Weights of a small GPT-style language model, trained from scratch on English Wikipedia.
Size: width 160, 2 heads of 64, MLP 960 tanh GELU, 4.45M parameters.
Architecture: LayerNorm before each block, rotary positions, no biases in attention or MLP, untied embeddings, normalized queries and keys, attention and MLP in parallel.
Training: a variant of Adam for these matrices, 208M tokens.
MLP neurons of a small language model. Each row is named by its layer, matrix (down: output weights) and neuron, and shows model dimensions 32-127. Each number is 128 + 32 x the weight over its row's rms, rounded and kept within 0 to 255. Numbers have three digits each.
After each neuron's rows, "fires before" lists the tokens most often just after its 100 highest values on Wikipedia text that the model never trained on.

L4.down341:109101118104192128156139170099069142149126145142085153122129067130116059142067119152156139192114161110150138106076120092166068135163176195133151134145135111176105071119119085141128040112122247125131175141084091149127115079076113109178103137136099117153093143125199167146115124187115053151
fires before: " The", " In", " He", " She", " F"

L5.down254:117139121120163083126077169107135146112088154123129120155150063141117099075118134124093136132157127110139172136113116118191121118060076128102113106129097069177151106053154118160155157115070116152156119215110182104100101107125169097148109087098205131132070143057101152101140085122127115153
fires before: "0", "9", "7", "8", "3", "6"

L4.down440:092098156097130171130134156203150107101119121065163127131128128176187119145111172144105124135112090067150094124150148140144144103105059110185104150169139153157111124110101119100102141106129108106163130148089056107127147072096118159109144122183134146098172134109137111143119072131115106147
fires before: "1", "0", "2", "8", "3", "4"

L5.down762:142132167153131132100139149120079102137074121134073155132087103154091100162098124164135116169163175092111096093119093104200096119154096186107131123135115131130089118125086127105130156111119159160136137150024129140102069139095113144155084106117098151167168137121086111130098156135111120213
fires before: " |", ":", "==\n", " (", "ales", " |\n"

L4.down688:102146161085111111096172074159138145093136109063142092100158112167152150066125138160117107130157179174161087081152135095135064077164122122128193183112154151167118087138124163104103085177145064110133114104092105127116147135142134148152098105184117116168126107114151036074098157122168135176
fires before: "1", "5", "2", "3", "0"

L4.down780:165084131151183153162194067104160120084085104118119104097156098124108139132177152126099095101090207118149121149203162147149161065172184104065179116104123133119133098092099174101114125122136074117149128104167138176118138136122097091082099141126110085123127077078156054136121114115158123146
fires before: "2", "1", "0"

L5.down879:184201105097117124169121115097141189132123132040101153147115103111150105135146154117148118162101100153136125102082091083104101092083179149156149084184121120113125110100196145154119144094105098179098135103118140155141096174093111152131118108151121162163150126096149084142158084219108138090
fires before: " |", "2", "1", "3", "4", "6"

L5.down939:180111122078163147153154136130047144151174139158077153069100151142167134163110164116111165031104138032114161138124145127129161096151126110176152163136152145139151089082107098123093123145147066084134124143126179129128152137160143176067178104087107111132109097090065128083154185093139136103
fires before: "2", "1", "xt", "ac", "==\n", "le"

L5.down558:129141137148206118153141111098153132114081129121163121090128135126124128130155167110130168127109191159106136167151149107126099080177116160125149110086149147104107201080121126143135101126136182141091122106122119130144134006122130096097099078131177105108154080123140168075122184135110125137
fires before: "-", " ", "3", "1"

L4.down699:123169108124216152136146145078115141156119105164141123112135144122078149113141115136153152109141189156173151154117131112131147076146110140129143100143122147076065102145060113132144054133147191130117115100075109088147153038167109138160130107205120101119126129129089118123094165137067092083
fires before: "==", "===", "In", "The", "B", "|"

L4.down593:121132160170201107110207162106090109126156100151112105077176141160105164134214142156147060110113148098151102072148111150142105075197155065135124104095165140112140166107120087080125134161138146139141138033114131143142163178135136118136138137125111118102104121182124156063158150168134134169
fires before: "2", "1", " "

L5.down513:125135170100213154146151095096122129175073167150104133112125114123143105125146149056122090089093165108115119124162133137166117086184097115158157147096119102095132174074152142098142125121190100109129153190056155108152150078169141079124144111130176100120125162128101184131124134158145091132
fires before: "2", "1"

L5.down814:115132155150093151107192119097104148138136077134101126136041101165157148095122176076109096157147137158145070111166186166156111152081071119091151162155129150157125113124132175098122123107102080109098158130137158173098114093116141127165106092136142166130085169128186126126140124142153164089
fires before: " ", "7", "1"

L5.down792:098155135132173140145138146101142141121171152180138161174124131111064141135138121167110123111126201122133131107133117106138108100134111105127150102102132134104122187146062102124111053153130234176133120158068149131109135000124127143165106106159139126094154077110133142142137131145101120086
fires before: "==", "The", "===", "In", "B", "A"

L4.down375:143175134113105126132148146130138102093088145116102081134129124143124084118102164160153168165112082134094149141103183088106119137128100110083104160074111108118166172172114170152109134135133193128073059134119130091136131148134123131188138106133185121152096188105087152124027152154113166141
fires before: "-", "C"

L4.down381:107147162122127162157155113116105159124122129159084149197125132132076129122121149167130121112087192131085133126170079113126125100140157160126147081110138115115109169127111090108088055127128255151116113141080123129080108081127128129144113123150104125080139121116158136106083124149120128140
fires before: "==", "===", "The", "In", "A", "B"

L4.down147:084140164123149134153145147078145113152153150199166147188141139118076142131128127158132169123105220125131100115151142103136100103149130134125136090065152124115131163120066104143106079167127225146132095136080145133114098021131122127149114107124109116101131086132139131148150155159088113097
fires before: "==", "===", "The", "In", "A"

L4.down677:136137144101096143195160095155141077186126119161179117113158129132107134167142063120147058157142184137145129114100129095155144048176154084085164104089140105111093100073113215110152155131146129106127125137141151079168133124135145093144094171108136093136190112158134143123162153103196126147
fires before: "2", "1", "0"

L4.down945:123107145122166120112123178072124122104098135170123113167136110069097128094149103113071179114087173103113162112118149102134147144104110131124132116090083108121093174135058140145125103156115231115103120157098152123090127036086117146075152078162136147083118136172158054127161132124110159118
fires before: "1", "2", "9", "0", "|"

L4.down26:103095126124138103131120127102124160086066121132205128094101160145145113125134159169126078192108094074125119160162043144144169131089140140110083058126132091093084075137126122097097124137128082175131103107104101146094076132150109167175213134128170199101145156114168133111111123154143074099
fires before: "0", "9", "7", "8", "5"

L5.down757:116135127141146084161187170084162117164104115136160143106172180143088142121140153127111165119072168167110139155114141107080070091172093140099171107108178134190109108120097132094139109171097118154135109082164068127111167123134113162157148118142142123104166116153159105108076140173085089154
fires before: "9", "1", "5", "3", "6"

L4.down76:111129133064076115171172173223146082094123132085162111110104133099098167117136120126119136143140145135163137148121078121171044132113125116112125135170135145145162109111106107170120150080099082114108103162065088089102087122159122137144132187138112103179200132119156120104126129044134121153
fires before: "1", "5", "6", "3", "0", "2"

L5.down354:181149154149096132131046081106087156133132109117157143113114118153175160068094115148150136144189155143092112177126107129178099176144139102153143132101096157150074099118119110183122114125099132181125117140051172161062139180097062084191141096149112144146133122067128084133121133126137057079
fires before: "7", "3", "8", "6", "5", "9"

L4.down299:096123141139225113123151138098144140135099133166174133093148117105078121106186135128130134137085191140121121170159137126137112113154102133118139132069146127144132175124070112154106083146143215148116091106076140152142131000109127109142141108144164125131140084110137155113096141132079132130
fires before: "In", "==", "===", "The", "On", " "

L4.down649:140166105171154170127185062167104107172166152086160130090161109132141123146155100087141102151140130136079091087169122079173146170126111086123176159122132111117080110075053204105164131085100085097123125176109134098141146138135174152158118153096102071108165093119099130156078087111121181181
fires before: "1", "0", "2", "o"

L4.down651:123148137103149110115128140095184104135086153121121086056169098183098134128114155074147080093140147137144138077068106118113134168159111160153117170119140154123179105118161104114112099189151046148116154015121135161093130144135126183105124118137076137128107065112129146139136131126131112160
fires before: "9", "5", "6", "4", "7"

L4.down487:129162147131192132191147124159130170138078136138127177124119101126119179139173103146101066170183190144070072112120141052116159115141136134140158118074132084127053132104096163061104167165103090067167143143103135133104134140113153115128102127120153150171180128102129102094116129111152142145
fires before: "2", "0", "1", ","

L4.down253:127128072109098127053078151110119109135160171118136117093166187106163136131103158133118086103130075107117114027140105201053134115162108082155108117175117083176122103125118159136085157152121116101089090144140126129108119149147162133085133094191125123157133109080108120135154140145162164136
fires before: "1", "2"

L5.down374:121087141177135101153105129165129131151057146138133123086191058221081113163142161139165082180132121146125121106044039129160099138106145149072094105110149098110087146088165207151129128150168113116109163161081177134157159151192149180118151121126138144101168133108127114151139142116163129137
fires before: "9", "0", "8"

L4.down712:101136144093119113137155135170137121056135092073095151095088131121062102170118103168133163117144116139143117118145123112093087093117162137126102087088141151090161123138102181148138138155094084131158102149126104106116190161124107165177134122156121140142135138142095083121131157126117101143
fires before: " ", "1", "3", "5", "0", "4"

L4.down190:127107101148187095077097196119081169096107125151141143143138094095101126125148191119106167147181054080195137147140129144146108124081119113149113113114124111055117137135143127149124153204096140193107144063115121192143112136154051126154099071088135183136100167107160150102102172137186125112
fires before: "1", "2", " ", "lish", "8", "5"

L5.down686:120114169095107107120160153136086069106130132088209092112104114105147153137127132137145166131103173101146113081090148154167101179157107161101088111122090133083113102129128113121167108182161135126091056094124110150151112103147155201191115125087112078134091153160158073126090105130127080081
fires before: " |", " (", " |\n", " ", ":", "-"

L4.down525:108134124079072145127178105150131088120120136094093098084099152108065172166086134126134147154119126151142180159139141051127157122132177159092114120079127121130193144118102192150088123121145051119171173158091098089139118070160166123118129168102129141114105163068166057112154096095089139204
fires before: "1", "5", "0", "3", "2", "6"

L5.down317:140189127218077180109099150104080138124158132176135082142106122143058119205086134174151168164136116093101114122063100132126134166118137143102152103086095160114131158114181130102115157112157232140133092108088140125144132101138152129148146208148046153079140132151180165122120191112097134117
fires before: " |", "itle", ":", ".", "als", " z"

L5.down784:121128163119153109062182091085132122124122125131173088122100119136179111100148147099136111133108138156156124136136140152149144144053128141156140061151111145125130111145123094135111183152130131149111139143144126142055165085063142072118109125196100184155139170073130181115176113144062086034
fires before: "9", "0", "4", "6", "8", "3"

L5.down586:110136144109175137126136120161067104106132093172071052062151125090132099125129123107176117134162107121080169140144149119138211157136147131150123111093147169163151132143125053166171138100182048028149108123166145146047189152139170092159151161112131119131121049123164148128123100091096133130
fires before: "0", "9", " (", " |", "8", "2"

L4.down387:152127089122147134143138157092079139129146081137086107058104115130149146135120150112127167109124129143178132138116116083172083150094137146172180145159057114185129131081131109161133091136122173098161120138153054140144095050118126108138163129124132101067188083123092168159169134122114126079
fires before: " He", " In", " She", " After", " The"

L4.down516:149112087174125137089153118109155148047129153070150134153137146141166139165149146117128106141202108121116128162118121163085107119091074133098110057180108156088091158081184094101117135120141150138109151098115145207083089100145082097115121147126208122120160181098141105120157086153164075074
fires before: " ", "0", "2", "1", "3", "4"

L5.down212:074138118130104092158235166155127109087108155077126138169130150115095095109105121125161117125139122069144108122176094171109123049167130135146113113138092161127131138113101139120136162075146098134128115112136135135121115122081168142149128207155195098137255126086136123122098132125176137186
fires before: "0", "5", "1", "6", "9", "8"

L4.down88:086123171210085125174117158141192113108116145128167224149154105130107148146124094131081128148133162121164109078125089124142123085142123053094138105146130074118088143171140137138115146142114235172166147128109153104038107053114085155132112133130112118125093114148127128148125142104148133123
fires before: "0", "1", "2", "4", "3", " "

L5.down151:133134111119129097148164140120091096139128123074121121035145138106132117097091129109202124142161177107122171114076152128082170212105087137163128137115164121110157110098124133125158136122106085124139149086181130128116143147116158126153134150132148108125108087159164142126171147065097133134
fires before: " ", "6", "1", "4", "8", "2"

L4.down352:134149103171170154103143141114103157096180100122066156174123140097187096168125137097120096074119106154117111135181110174148138188059125163145087131242159113126175099088141135119176121110099151134144111111102098158154114097128124081117132111149156153129107172103147136117099154172087050101
fires before: " ", " |", "0"

L4.down664:090107119149145145124118130104135135109117139182150152156117114106126143133145138161116164108105172122108136127130154082093141083131148162099141130127136109171070168162094096120100060135115229158120097129061141085148126029133111170146120143187131170105188113100159143125130132167114126123
fires before: "==", "In", "===", "The", "On", "A"

L4.down501:167132150132157144096128092113086141151179149135056161130114154105092132145132088111150136152145146092074077088108122156101181061125118179155148111111148175089130143115092133078167124123138085122182162133137102085164177188176158077127060136161136128153150107133082165108104093081115129147
fires before: "1", "0", "2", "."

L5.down956:129124163170144074131084157156162131094100159121072175095160142075084068109142201098172105134125154130069094167093085108149147109157110120095101172115124115149153086135133168098144155142115068106094075117142130092116130148118124070157127117156175108169111099128132181097154135118120097159
fires before: "7", "8", "5", "9", "0", "6"

L5.down591:090125141103125080134123123117132136117166135071166080149144140199127104126156157116084187127142149125158167172159152163107155140102090129046042114177117114132128131159161131182136125119173130130121127089172151125145019130087111173084131126161193153148132226122127156144107125101080136157
fires before: " |", "-", " ", "("